Part of a small language model's weights: MLP 896 SwiGLU.
MLP neurons of a small language model. Each row is named by its layer, matrix (gate and up: input weights) and neuron, and shows model dimensions 96-223. Each number is 128 + 32 x the weight over its row's rms, rounded and kept within 0 to 255. A neuron's up and down rows have the sign that makes its largest values positive.
After each neuron's rows, "fires on" lists the tokens most often at its 100 highest values on Wikipedia text that the model never trained on.

L6.gate388 [ 96 148 129 175 115 108 121  96 146 153  94 103 200 122 143 137 109 166 167 115  94 123 148  55  86 150  98 130  85 131 111  81  80 169 122 163  90 129 182 163  95 161 101 173 114  85 165 140  82  93  67 136  79 144 128 172 104 140 141 161 108 164 123 116 117  41 190 150 119 152 148 148 137 137 164 151 172  94 164 138 100 144 139 131 144  82 106 146  96 125 166 183 134 137  93  90 158 146 142 144 139 107 106 161 124 128 119 114 139 123 129 120  72 198 148 126 174 161  93 187 157 129 159 151 146  96 145 125]
L6.up388 [136 145  87 163 127  91 148 136 149 102  85 143 119 158 110 156 174 117 137 151 112  42 103 113  99 159 168 163 101 132  97 125 147 129 149 137 161 162  81 129 105 125 138 128 150  74 109 139 145  98 140 139 158 112 120 114 155 159  56 179 147 168 197 125 153 114 120  51  80 155 160 110  72 161 104 107 191 116 172 127  80 144 147  94  86  69  80 112 116 166 126 131  95 104 134 131 196 112 163  67 181 106 141 128  98  82 123 123 180 148  59  87 130 165 144 123 142 133  54 201 143 148 156 164 114 105 127 152]
fires on: "s", "otes", "ers", "ts", "es", "ames"

L8.gate196 [120  80  58  82 108 138 149 147 133 171 142 158 102  92 104 171 118 105 167 145 147 101 137 155 181 117 172 131 136 130 131 144  62  83 140 123 155 166  69  88 129 142 109  88 134  82 102 130 119 116 111 161 137  71  93  66 150 128  62 108 114 163 146 143 122 132 129 142 100 133 162 133 173 124 133 152 125  89 123  99 157 122 144 156 113 141 135 123 162  85 151 138 162  83 101 161 149 106 145 148 126 176 104 131 217 115  26 152 162 134 140 112 133 158  76 149  83 194 121 100 153 157 154 132 146  88 106  72]
L8.up196 [135 126  92  92 197  90 164 107  81 202 140 177 157 125 102 193  83 191 157 109 105 157 149 115 174  95 231 115 135 154 113 119 136 123 118 121 150 130  91 138  75 100 110 140 101 125 155 117 103 175 116 146 112 116 145 130  95 132  95 170 125 108  65 117 146 156 136 189 138 155 175 132 186 125 165 104 169  88 140 120 147  63 152  92 186 139 171 117 109 119 163 116 167 149 161 102 154  86  92 135  87 114 125 109 162  83 124 150 105 140 107  72 131 115 158 112 138 123 123 130 171 170 116  76 180 148 140 133]
fires on: "ag", " cont", "or", "h"

L9.gate503 [147 128 116  97 115 126  97 184 138  69 186 123 140 117 132 152 133 138 132  74 143 113 110 141  68 104 141 126 133 110 120 104 196  91  91 154 105  82  71 156 134 105 177 139  72  45 110 124  92 146 155 116 111 115 150  94 145 152 146 101 168 120 118 113 144 118 165 109 125 102 110  46 189 104 121 168 137 112 100 145 136  95 115 176 107 182 182  98 143 149 160 149 147  97 145 132 133 128 159 149 163 125 188 150 195 120 131 154  90 119  92  76 110 146 161  92 188 187  77 113 132  78 141 140 123 167 147 123]
L9.up503 [140 116 136 153  80 128 133 142  92 111 107 116 125 173 122 117  91 136 147 114 141 117 158 198 153 138 102  71 186 168 105 178 126 120 148 121 134 193 101 107 119 104 141  91 140  97  72 104  85 118 110 150 113 137 103 146 160 110 129 129 127 144 120  81 108 129 108 118 165 143  39 121 143 107 132 130 114 137 128 125 131 168 122 145 180 154 112  54  75  55 143  91  54 140 161 110 155 128  99 121 152 136  57 135 161 152 103 145  39 137 136  94 112 186 144 120 154  87  88 127 142  46 130 157 131 133 198  90]
fires on: ":", "ers", " as", " the", " |", " p"

L6.gate221 [112 142 175 157 138  82  77 143 180 161 161  91 101 163 118 146 190 142 147 168 171 197 136 148 106 133 139 129 150 129 142 106 155 165  54 174 132 103 172  87 172 166 169 106 111  90 132 138 132  71 200 109 162  33 106 131 158 143 148 163  85 144 124 115  90 103 138 129 153 142 129 165 146 130 154 154 107 152  61 134 176 106 118 101  85 112 113 170 114 119  83 140 187 123  95 107 124 157 178  57 139 124 108 114 133 154 149  94 164 167 129 104  81  84 150 108 119 142 130   0 126 137 139  57 196 122 161  91]
L6.up221 [145 161 116 123 107 117 123 151 160 140 212 103 131 101  73 139 124 139 163 168 181 184 160 141 161 150 212 116  82 136 168 126 125 156 119  95 158 151  87 121  72 153 127 100  84  88 143 143 163 116  99  86 168 131 174  84 184 143 149 147 116 131 181  92 157 156 163 196 129  75 103 108 128  65 176 116 123 147 111 156 110  84 112 198 101 136 125 120 152 127 127  68 116 175 117 163 148  61 119  98 148 155 143 153 128 103 124 117 170 190 122 117 160 102 102 137 113 144 129  96  41  76  83  87  99  98 114 127]
fires on: "us", "ic", "id", "ab", "ig", "ist"

L4.gate627 [102 145 130  89 159 102 107 107 104 147 175 128  86 186 146 164 151 106 183 171 129 141 145 123  75 149 101  88 131 106  97 194 116 170 127 118  71 172  87 126 146 101 140 175 118 189 107  78 125 192 140 109 182 123  57  69 137 139 136 144 103  89 143 157 107 167  95  91 139  73 133  80 171 138 144 136 132 140  96  79 113 149 151  94 174 144 107 116 127 167 163 186  87 148  95 136  91 104 126 175  85 119 137  75 124 136 107  65 161 137 119  84 137 118 104 133 145 163 105 110  74 163 132  98 159 135  91 167]
L4.up627 [165 103  83 125 166 119  69  57 111  66 126 133 120 183 126 168 160 147 184 156  91  94 151 126 135 166 107 157 172 168 138 130 127 137 139 113 113 158 150 144 127 148 217 152 115 112  80 159 137 143 160 140 164 139 149 117 119 154 120 177  87 134  70 132 217 105  95 127 170 148  93 152  97 130 129 126 118 100 125 102 136  68 104 150 102  88 189 105 107 127 145 123 201 127 174 123 119 120 159  59 137 147 133  97 202 148 155 124 137 116  86 118 163 118  65 116 122  71 212 143  69  61 127 132 162 111  43 119]
fires on: "th", "'", "h", "om", "ird", " '"

L6.gate482 [147 105 146  48 139  97 149 146 104 141 143  97  71 136  71 143 184  81 101 124 153 114 133 126  47 176  90 102 152  74 157 105 158 150 146 109 151 120 146 113 187 113  91 139 141  71 147 122 139 136 117 123 163  85 166 109  92 202 148 148  96  81 149 138  84 195  68 119 144 111 138 147 128 159  93  99 114 116 157 149 134 189 145 123  61  81  80 134 140 108 157 142  81  52 104 130 176 118 137 151 125 163 143 155 146 149 161 169 160 182 101  82 139 135 159 104 134  91 162 139  42 125 118 152 105 152 112 107]
L6.up482 [146 124 138  85 108  87 156 104  86 186 137 137 111 136 139 124 110 103 152 150 144  23 114 132 117 179 144 116 139  70 122 109 119 115  60 138 107 175 153  91  79 135  74  61 196 124 128 152 118 114  73 105 103 132 152 130 143 144 110 133 201 146  79  92 165 128 213  94 153 113 136 130 129 120 111 162  99  85 111  69 122 110 156 144  76 136 117 160 145 144 105 126  54 171  88 132 133 167  99 172 104  71 114 149 137  68 148  91 153 131 125 141 133 154 131 100 167 121 131 141 106  47 174  89 122 162 154 182]
fires on: " act", " Soc", "pp", "gr", "ourn"

L4.gate530 [ 89 113  98  93 150 117 127 151  91 124 134 189 173 153 167 194 126  82 138 177 167 103 174  88 140 112 101 100 110 143  95 116 116  90 166 178 108  60 130  90 142 153 127 165 165  89 153 129 143 181  86 105 160 182 123 153 119 167 102 124 149 134 112 147 114  83 136 133 145  88  56 146 187  62 171 152 156 152 149 116 151 121 123 110  96 143 166  72  99  76 121 165 100 130  96 148 137 139 139 119  92 170 139 173 112 100 129 114 179 100 141 107  83 122 151 126 147 116  98 164 167 120 178 128 200 135  95 104]
L4.up530 [161 183 149 156 145 125 101 123  78 133 127 144 140 145 176  92 115 105 126 174 128 106 157 132 163 118 207 139 176  67 154 165 127  93 149 146 109 161 174 140 187  80 113 116 176  83 123 155 156 171 105 130 126 117  90 103 139 129 136 145 118 131 127  70 152 102 170 157  55 154 146 117 140 118 110  90 133 153 125 167 139 107 150 149 129 164 166 153 140 148 107 128  99 131 109 126 159  71  98  70 113 153 173 171 150 135 119 145 164 144 138  79  91  62 133 186 131 146 121 161 120 133 124 190 187 100 145 160]
fires on: " of", " to", "ing", "-", "ide", "e"

L9.gate46 [145 156 174 140 173 128 144 154 133 133 111 113 126 116 138 134  83 176 148 114 148 159 100 194 102 159 137 157  74 109 199 111 140 102 122 146 129 172 161  92 120 105 111  86 117 138 107 164 106 163 117  80 180  92 141  76 156 119 178 143 102 114 154 162 140 122 112  95 136 167 165 106 110 184 135 140 152  98  92 187 135 131 149  99 129 102  99 147 143 132 181  93 154 140  97  69 143 126  39 101 104 120 167 184  50 152 115  81 104 139 125  96  74 187 133  96 163  88 190  78 151 111 112 151 184 116 115  94]
L9.up46 [127 169 124 133 136 170 115 169  77 126 178 134 119 168 194 123  94 165 192 125 148 172  90 113  85  94 153 123  99 156 110 133 185 156 126 148 120 156 177 131  94 151 156 144 157 106 100 141 138 160 190 159 126 107 117 130 105 130 107 160 132 155  99  87 106  71 147  85 154 135 169 164 177 170 151 197 121 126 164 160 157  72 107 165 209 134  78 103 115 142 116 165 100 115 174  67 129  89 168 115 115 162  48 149 101 122 193 122 176  65 171 116 196 163  94 143  88 114 133  88  76 159 127  66 121 102 150 134]
fires on: "s", "or", "ag", "es", "ew", "v"

L6.gate528 [158 139 140 100 123 122 137 148 123 137 130  76  90 137 114  68 126 108 115 110 142  88 141  95  43 132 142  82 118 149 158  38  64 167  28 158 155 111 187 154 143 129 196 141 134  93 162 118 101 138 150  93 125 109 162 137 113  84 141 100 108 123 159 136 136 144 197 119 117 128  82 156 160  82 105 143 131  68  96  75 145  57 141  97 148 118 106 100 154 136  54 107 104 140 121 110 180 164 181 124 118  71 148 138 165 159 132 159  40 173 106 106 163 119  87 127 160 104 142 102 124  86 120 101 144  68 162 118]
L6.up528 [127 100 169 123 114 110 133  96 161 120 204 106 157  94 170 152  83 103 136 112 140 126 100 127 155 115 131 156 148 132  95 149 106 158 122 179  97  74 133 132  81 106 155 135  41  62 132  30  84 114 189 162 118 105 126 137 110 147 110 193 139 177  97 109 140  74 118 108 126 105  54 152 132 111 109 139 111 102  84  78 115 144  99 107 147 190 125 160 139 174 126 115 118 150 157 102 102 113 133  93 144  96  83 112 199  93 138 141 157 145 146 121  87 131 130  90 103 119 168 161  92  94 227 136 122 105 132 111]
fires on: "es", "s", "ers", "ot", "ach"

L6.gate756 [ 79 109 148 150 158 112 113 105 151 125  98 103 145 113 100 149  89 142 150 115 123  77 175 110  59 181 136 103  75 108 162 156 205 148 139 135 174 114 111 150 145 138 114 133 204 123 132 131 162 109 125 140 122 120 128 127 116 127  92 111 124 128 131 175 138 115 136 154  53  69 143 107 163  90 157  94 133 182  90 161 143  80 109 122 104 154 202 122 100 120  95 149 152 103 150 124  95 149 139 116 114 116 112 216  76 117  85 166  86 122 107 113 142 143 149  98 109 166 169 108 123 173 168 141  96 190 145 152]
L6.up756 [159 134 185 190 113 188 137 169 121 193 183 110 163 142  82  95 181  91 102 110 125 157 112 138 155 140 136 130  92 150 177  66  96 121 138 128  87 135 153 176 113  84  94  99 170 129 115  96 137 116 113  91 179  97 184 142 167 115 125 118  65  87 176  94 109 162 128 130 129 130 158  80 156 169 142 124 147 131 122 128 172 139  96 134 115 126 175 154 118 105 126 146 137 109 126 172 128  70 125 138 116  90 109 154 108 123 172 128 106 104 115 167 156 104  67 157 168 129 157 110 148 118  91 111 103 179 196 208]
fires on: "ri", "ul", "arri", "u"

L6.gate339 [123 134 111 151 111  66 168  85 135 141 101  56  83 136 114 142 167  88  89 142 183 106 123 110 142 118 120 196 129 167 145 102 135 107 182 103 123 152 127  80 179 158 153 169  91 156 125  93  96 138 144 134 102 110 101 115 129 158 112 196  86 127 153 140 119 128  82 132 147 127  74 124 114 115  62 108 145 129 100 134 121 155 117 105  84 106 147  62 108  88 117 114 104  96 108 118 168 154 170 150 102  90 126 159  86 132 154  99 112 182 145 161 186  69 102  92 132 111  89 124  72  68 111  88  81 114 115 132]
L6.up339 [ 98 116 144 159 169 102 152  90 126 111 167 102 146 164 129 149 134 122 150 155 179  98 102 146 133 160  83 192 113 110 107 135 159 165 122 110 122 112 175 143 170 146 215  91 105 181 149 159  73 179 160 133 138 135 148 139  99 125 136 156 148  92 143 135 144 183 146 121 142 115 136 109 132  91 122 105 172 170 138 169 116 198 125 199 124 193 152 131 106 116 128  90 164 145  96 139 136 170 119 127 122 133 102  92 106 140 127 154  93 123 115 139 160  51 110 158 122 131 184 125  82 120 107  89 126 134 130 113]
fires on: " se", "ol", "c", "ced", "ant", "ed"

L5.gate513 [122 171 146 116 164 125  84 134 138 119 128 135 149 190 130 106 174 137 131  86 124 157 148 122 168  62 113 153 175 137 120 101  72 115  91 149 151 112 128 101 113 113  95 195 139 197 196 122 136 116 123 143 113  94 189  55 102 136 160  80 145 143 185 101 190 142 123 190 150 120 117 173 147 114 109 161 130 156 142  26 109 112  76 176 130 164 140 113 107 147 172  90  90 120 106 145 126 125 143  75  77 138 151 112 113 100 119 148 123 176 182 163 111 179 120 173 104 120 131 124  69 102 157 144  79 158 145 125]
L5.up513 [158  96 146  90 114 178 122 130  95 116  85  89 146 122 101  93 132 163 128 174 152  57 157 129 135  88  74 174 159 136  78 148 127  71  80 147 130 114 128 141 194 151 103 146 135 210 106 130 167  77 147  81 123  82 110  95 141 187 189 120 149 160 139  64 181 149 123 145 140 139 125 136  99 158 112 179 115 190 113 135 141  74  95 139 163 100 162 123 122 140  89  81 156  90 174 137 179 175 143  93 130 147 126 135 161 134 140 165  90 154 155 136 131 160 139 144 101 150 162 142  98 107 133 144 117 135 147 200]
fires on: "oll", "e", "ind", "ll", "all", "ove"

L5.gate131 [109 121 132 119 129 124 156 130  84 121  73 221 132 110 162 101 130 194 135 109 158 111 119 152 183  40 132 142 131  72 137 131  95 142 176 180  97 119 194 124 189 128  97 135 196 177 106 101 203 131 150 145 122 103 137 138 143 162 140 129 139 161  92 138 150 146 143 158 170 131 135  95  95 128 135 147 169 138 126 131 102  85 176 109  97 152 128 136 172 127  87  93 101 122 165 119 123 141 118 121 129 105 173 176 145 113 135 109 135 182 112 160 123 164 128 102 116 161 209 122  69 115 175  96 156 151 147  89]
L5.up131 [146 165 125 122 149 113 145 138  76 133  90 143 152  88 171 101 171 156 114  74 191  73  89 120  99 109 164 120 116 173 108 134 171 153 200 205 138  91 164 133 157 128 215 110 158  93  90 146 148 159  96 195  92  97  86 125 162 154 136 109 144 171 126 164 115 157 139 111 143  89 119 130 183 118  81 100  94 139 165  88  91 114 109 134 115 174 107 132 155 115  87 173  72 119 116 152 132  70 121  91 114 116 147 135 146 108 132  91  76 115 129 141 156 137  97 112 133  86  93  98  86  97 134  63  83  98 136  92]
fires on: "e", "ors", "es", " Mor", "s", " we"

L6.gate619 [ 83  56 123  57 186 116  58 156 145 120 139 150 126 109  37 135 148 140  85 128 149 165 104  98 125 118 152 113  94 110 176  59  78 129 165 116  99 159 122 140 136 122 117  79 188 103 108 103 104 119 165 176 188  83 119 115  98 117 117 136 147 134  90 185 125 118 202  94 118 216  92 151 114 125 164 141 126 110 142  98 165 143 178 121 115  93 145 128 137  96 154 133 119 111 154 106 108 101  95 140  73 119  82 137 147 155 111 137 151 150  69 101 110 123 136 130 122 198 146  93 123 131  98 151 160 135 132 140]
L6.up619 [151 123 146 142 195 109  73  97 141 115 193 182 132 152 141 132 102 120  92 162 142 127 121  94 168 139 165 152 101 144 156 131 132  65 151 130 122 163 139 106 141 110 118 118 158 123 115 133 112 141 168 149 135 115 105 202  34  92 125 177 106 133  84 210 140  86 192 110  90 125 125 152 100 154 128 201 140 105 124  97 159 151 138 124 122  80 131 130 150 154 161 125 144 165 131  88  83 138  96 166 140  97 141  36 150 157 145 129 174 166 143 141 128 105  89 108 113 160 181  76  56 217  77 145 128 157  98 121]
fires on: "m", "im", "y", "ac", "ag", "h"

L4.gate180 [112  68 177 157 133 122 165  63 158 137 122 169 104 132 159 123 159 131 152 126 158 130 143 103 205 123 132  82  98 118 121 102 174 185 132 165 171 117  94 145 143  97 140 126 202 148 152 133 118 133 120 170 136 127 183 179 147 202  91 202 147 161 113  94 139 133 191 136 168 187 140 128 129 131 128  93 101 148 135 119 119  69 139 122 143 149 153 139  80 165  93 141  79 106 153  89 138  82 130  76 111 155 120 144  79  58  98 162  76 122 185 172 127 146 117 117 115 147  63  64 166 126 109 107  73 175 120  80]
L4.up180 [ 64 198 183 121 118 131 113 133  91 152 111 156  79 168 104 176 119 104 152 122 106  79 149 120 205 142 156 130 131 121  87 120 154 139 144 106 144 123 126 105 150 142 113  95 101 152 160 149 118 139  90 121  90 197 107  86 133 163  78 108  94 141 166 151 142 126 112  94 152 130  99 148  96 134 142  75 109 115 125 191  85 158 105 145 158  96 155 147 160  97  59 115 146 137 133 151  79 117 141 119 154 157  96 140 142 151 179 143 143 140 128 164 196  73  90 144 112 160 171 133  99 106  94 126 159 119 137  65]
fires on: "ar", "s", "ced", "k", "ing"

L5.gate121 [120 136 158 112 130 117 170 124  85 128 163 124 119  88 140 166 154 104 115 154 114 102 115  82 111 145 128  87 140 108 100  90 136 106  82  90 200 110 140 153 151 107 101 137 174  98 125 140 151 116 111 139  75  87 108  71 152 186 110 110  78 163  97 155 104 130 198 113 117  86 154 110 106  74 151 145 177 116 137  12 162 123 134 138  88 130 144 122 151  99  80 153 105 159 101 156 202 172 124 143 146 116 162 136 206 101 116 156 103 112 103 135 127 113 188 145 175 132 103  84 164 137 151 199 165 100 175 100]
L5.up121 [180 122 145 165  69 160 164 131  84 139 105 161  98 139 138 110 140 100 105 141 160 189 162 134 160 144 123 148 179 151  91 135 158  91 111 129  81  97 109  75 142 147 186 101 168 141 132  96 151 130 120 146 102 136 177 113 137 185 116 123 144 124  69 149  79 118 111 172 111 155 134  90 178 121  21 161 133 104 117 137 177 180 171  95 139 149 164 166  83 144 115 112  67 107 152 169  86 139 117 122 177 150 170 135 132 143  62 199 108 138  77 155 135 160 116 153 105 155  91 186  97 118 164 126 105 105 121 125]
fires on: " by", ":", "ack", "le", "ers", "ith"

L4.gate863 [103 104 122 123 168 159 146 128 133 116 139 131 126 116 134 129 139 111 125  75 106 116  90  82  77 117 131 183  92 131 106 138 131  84 216 115 122  69  67  90 150 172 147 160 205 181  91 142 177 157 145 120 143 139 158 138 185 109 153 129 154 147  38 185  82 120 121 185  97  96 107 118 158 153 108 141 148 120 165 107  79 155 121 129  54 116 158  22 135 122  88  66 151 149 100 119 110  73 164 127 134 174 110  98 132 141 101 151 172 140 113 162 116 108 133 134 171 133 157 159 157 123 139 159 166 104 119 162]
L4.up863 [117 145 122 126 107 137  56 121 117 130 163 135 114 146 138 139 112 113 168  56 164 105 113 136 146  90 162 123 106 119 138 158 165  81 167 126  54  85 116 101 134 153 108 137 174  98 155  85 145 132 111  90  82 152 106 101 129  95 175 122 128  80 122 164 169 101 118 156 140 121  77 116 130 138 179 145 141  91 151 112  93 126 110 150 152  97 154  87 157 156 151 107 182  87  89 171 195 137 183  41 139 163  95 126 122  80 139 113 178 159 106 122 146 132 149 135 187 124 145 184 171 122  95 141 140  83 118 171]
fires on: " of", "e", "an", "ote"

L4.gate339 [155 112 151  90 145 149  80  84 155 156 108 191 170 111 142 143 157 112  87 169 210  87 124 153 132 136 145 150 115 151  96 107 114 112 105 145  78 151 147 139  86 122 125 182 114 113 149 102 172 147 107 111  89 213 120 113 135 133 170 147 109 150 142 103 135 118 174 133 154 138 100 141 111  76 133 134 118  71 161  79 149 132 147  99 104 157 108 191  17 158 110  88 160 103 148 133 104 126 101  96 155 126 141  76  91 152  79 162 120 123 148 120 113 149 110  86 104 135 127 164 136 177 177 148 213 120  96 129]
L4.up339 [140  92 234 106 119 119 109  92 111 206 174  98  68  90 112 128 113 154  82 163 107 128 136 182 110 111 190  81 125 130  82 149 140  86 149 119 124 113  78 163 152 118 149  95 112 139 110 166 138 174 158  91 108 179 178 109 145 171 129 111 112 147 152 143 114 145 110 111 154 177  80 135 129 106 145 158 165  97 128  47 157 135 136 130 146 156 140  69 140 156 145 128 177  97 171 134  98 100  73 136 182  57 152 138 154 120 109 117 100  96 123 134 141 154 172  87 134 147  97 107 128  97  92 110 156  51  95 185]
fires on: "k", "K", " —", "ik", "an"

L6.gate657 [121 153 126 138  99  91  92  87 119 141 101 132  86 175 158 121 170 138 131  78 110  83 157 103 101 197 153  75  90 121 155 105  84 147 147 196 103 147 146  95 150 128 109 166 128 135 145 143 133 179 123 100  94 135 118 123 106 166 127 179  75 112 119 109 134 165 112 110 139 162 148 181 113 111 113 112 166  95 122 155 183 139  55 116 116  64 130 110 174 148 166 169  60  88 162 140 142 112 148  98 131 128 166 153 112 110  92 116 101  59 132 141 119 122 122 170  62 231  90 121 162  93 141 105 144 137 151 188]
L6.up657 [ 72 140 135 123  97 116  28 155 161 134 163 145 102  93 145 169 147 125 160 128 127 129  76 103 119 154  94 151  47 107 110 137 153 116 165 155 162 163 109 165 126 170 116 187 156 143 106 185  99 106  72 157 143 183 125 159 154 151 115 101 109 112 176  85 117 158 134 198 133 153 136 157 108  63 169 102  78  78 122 190 120 172 140  98 126  56 152 155 114  93 161 137 118 175 200 172 128  97  81 101 145  87 169 190 135 120 177  99 190 173  94 120 104 115 127  89 122 161 179 141 108 123 142 154 124 104  88 104]
fires on: "ar", "c", " new", " its", "s", "is"

L4.gate181 [156 128 139 107 133 110 146 138 132 117 127  91 171 141 117 150 162 136 117 111 135  74  65  34  50 104 127  57 127 126 122 111 118 189 138 110 127 168 137  98 132 121  76 136  90 178 136 130  78 104 102 172 133 121 150 167  77 137  78 131 103 163  82 179 158 122 155 169 109 185 143 171 153  89 137 141 102 129 113 116 140  87 186  90 182 101 117 118 149  90 123 135 177 102 116 121 193 152 178  63  83 136 167 112 173 145  58 150 112 194 126  80  80 144 113 110 111 109 147 142 159  99 103 145  89 111 144 167]
L4.up181 [ 86 172 111 100 124 104 200 130  94 101 117 125 160 102 151 142 147  76 152 156 188 127 116 107 150 125 122 143 190 215 116 105 160 176 136 143 112 119 146 154 123 131  95 108 177  93 108 113 111  61 126 147 101 147 116 138  97 167  92  84  97 143 142 140 111 171 121 141 107 140 207 175  52  46 159 110 118 126  91 152 126 135 182 121 145 102 155 144 128 225 108 156 114 124  80 139 125 135  82  69 116 111 119 131 149 113 103 108 170 159 110  93  94 123 142 108 119 166 130 132 141 168 139 109 136 120 154 189]
fires on: "az", "s", "as", "es", "ets", "ars"

L5.gate304 [114 131 130 114 114 176  98 104  79  99 141 140  78 120 138 187 122 148 196  98  70  77 173 167  64 143 133 196  95 160 141 143 106 157 148 137 169  91 121 184  70 176 111 129  88 190  88 145 152 108  95 152 150 159 131 172 133 136 106 136 152 132  96  88 144 119 195 106  76 121 114 105 138 116 122  87 185 141 168 104 101  97 142 143 106 185 148 118 101 107 107 220 118  97 117 139 143  98 139 150 143  51 114 127 177  64 110 102 126 182 120 192  98  97 132  71 119 137 121  98 156 110  72 186 164 166 107 128]
L5.up304 [ 32 119 170 162 127 155  60 115 119 139 114 147 121 129 171 120  61 105  94  92 152 158 104 128  91 117 171  92 139 155 125 142 109  87 148 139 122 144 161 113 132  65 110  89  88 110 123  80 128 123 100 128  93 137 139 155 142 147 105 147  59 105 157 174  69 176 125 192 107 115 162 125 111 137  74 157 138 137  65 187 147 133  91  69 130 129 162 172  65 103 111 153 151  59 110 116  60  55 141 143 110 117  83 143 160 127 110 154 101  73 114 135 157 164 106 133 127  77 171 105  55 136 134 145 139  74 141  91]
fires on: "ri", "u"

L4.gate144 [ 64 132 148 131 104 127 121 124  91 166 153 134 145 128 139  79 114 208 113 190 132 100 159 117 217 109 157  97  94 199 147 128 153 124  73 114 125 127 185  47 143 116 121 158 100 147 140 113 112 114 154  76 139 146  92 108 120  96  87 161 139 141  63 122 118 158 144 149 150 134  64 112  86 103 144 132  93 154  85 173 119  97 171 162  86 105 155 172 122 133  97 163  86  55 155 157 159 130  98 111 123 139 101 156 132 175 168 189 175  61 148 169 143 174 162 128 155 112 154  68  97 126 176 113 133 144 146 120]
L4.up144 [105 161 122 141 137 140 138 143 127  94 166 157 150 134  82 187 108 210 117 133 162 147 202 115  77  73 142 136 139 130 212 148  92  95 162 157 103 144 100 123 143 155 136 100 151 151 138 146 102 135 165 166 116 114  69 110 162 185 101 172 189 193  99 114 178 149 167 137 104  90 108 104 140 121  94 143 151 148 139 110  87 100 117 175 160  70 191 120 140  97 104 103 124 149 137  93 139  57 101 149 113 122 179 192 126 165  96 146 161 117  99 111 121 104 108 124 131 134  74 125 156 132 112 109 131 121 118 108]
fires on: "id", "ig", "ing", "el", "iv"

L6.gate272 [126 106 140 154 170 134 106 118 109  75 142 162 106 128 101 139  80 141 105 130  66  94 151 137 143 146 164 126 128  66 139  67 212 126 135 131 158 138 133 172  94 153 216 127 116 108 130 159  86  89 163 112 177 195 141 106 167  74 102 132  27 112 188 165 103 145 118 126 114 163 149 117  95 165 140 112  87 104 181 141 145 186 125 146 173 111  88 125  65 141 183 146 101 142 153 117 111 119  56 187 117 104 112 117 150 113 147 109 152  80 133  80  99 131 157 125 127 125  82 126 182 132 111 127 136 144 192 128]
L6.up272 [ 89 151 127 111  96 108 100 130 171 137 147  98 139 178 109 105 127 105 124 118 186 149 196 148 164 137 120 137 149 153 182 131 177  93 115 129 162 138 122 108 113 144 150  62 181 156 108 162 137 110 181  91 110  74  97 102 108 179 105 101 140 158 217 145 199 110 167 173 227 144 195 100 125  75 152 138 153 161 115  91 107 137 125 150 180 177  96 131 148 116 129 175 181 119 118  97  89 144  73 178 148 116 104  93 167 140 164 136 134 164 162  72 160 144 125 141  38 141 163 159 173 116 149 160 152 112 105 173]
fires on: "up", "uc", "ach", "o", "ru", "b"

L4.gate443 [120 132 137 135  72 131 136 152 131 148 103 165 114  97  81 124 110 183 121 100 106  88 156 156 125 140 113 124 142 131 128 121 176 155 110 104 136  77 115 174 111 128 196 104 138 224 143 117 171 156 113  93  99  78  91 120  91  96  82  77 111 122  89 176 137 122 113 103 129 124 107 131 179 136  87 165 136 155  98 139 131 154  95 159 188 129 133 163  66 126 174 144 156 173 130 126 149 128 154 117 182 148 120  72 125 181  32  88 156 121  92 143 128 111 136 167 152 154 115  62 191 159 147 150 173 214  74 140]
L4.up443 [137 130 133 139  83 126  74 181 134 100 156 146 140 161  99 170 102 117 138 124 135 161 114 100 163 130 163 138 133 147 115 167 154  95 138 134 164 177 127 145 168  78 132  96 139 147 102 127 177 155 101 157 148 135 140  99 133 104 116 120 155 116 189 103 122 145 119 183 151 116 109 138 144 123 143 134 156  98  72 201 121 154  72 128 157 124 124 167  98  62 172 100 161 107 127 222 146  93 137 162 147 158 108 118  67 107 165  57 136 188  64 132  83 107 113  97  83 116 157 109 153 187 132 131 150 203  82  71]
fires on: " j", "ell", " app", "em", "er", " ex"

L8.gate87 [124 113  96 133 130  79 159 164  98  93 104 125 144 127  92 106  65 121 120 134 133 160 129 154 131 161 167  77 169 142 131 153  84 167 116 164 132 100 168 119 114 143 133 103  80  82 133 123  92 116 148 149  71  98 157 134 119 136 141 141 146 134  87 116 157 130 191  92 151 134 177 135 136  61 112 115 131 103 174  92 141  84 156 186 117 215  99 152 139 146 139  97 126 141 165 150 147 131  88 179 137  89 178 160 186  78  65 118 149 170  69 122 103  67 124 119 168 140 133 169 103 130 109 116 142  96  99  64]
L8.up87 [155  75 167 134 145 135 154 119 110  83 125 109 118  99 148 127 146 127 105 165 151 173 169 177 173 115  87  75 158 154 160 118 121 146  42 165 129 192 124 123 147 107 117 141 145  66  75 149  81 150 148 108 148 109 136 115 178 141 212 155 131 127 104 180 144  87 135  90 151 179  86 149 132 117  84 104 116 122  97  55 172 134 189 139 156 133  99 114 160 112 119 100 150 152 167 138 156 105 150 120 120 115 149  76 127 154  89  79 148 151 106  70 119 143  88 120 130 142 107 126 150  91 116  95 135 134  82 124]
fires on: " |", ".", ":", ").", " as", " I"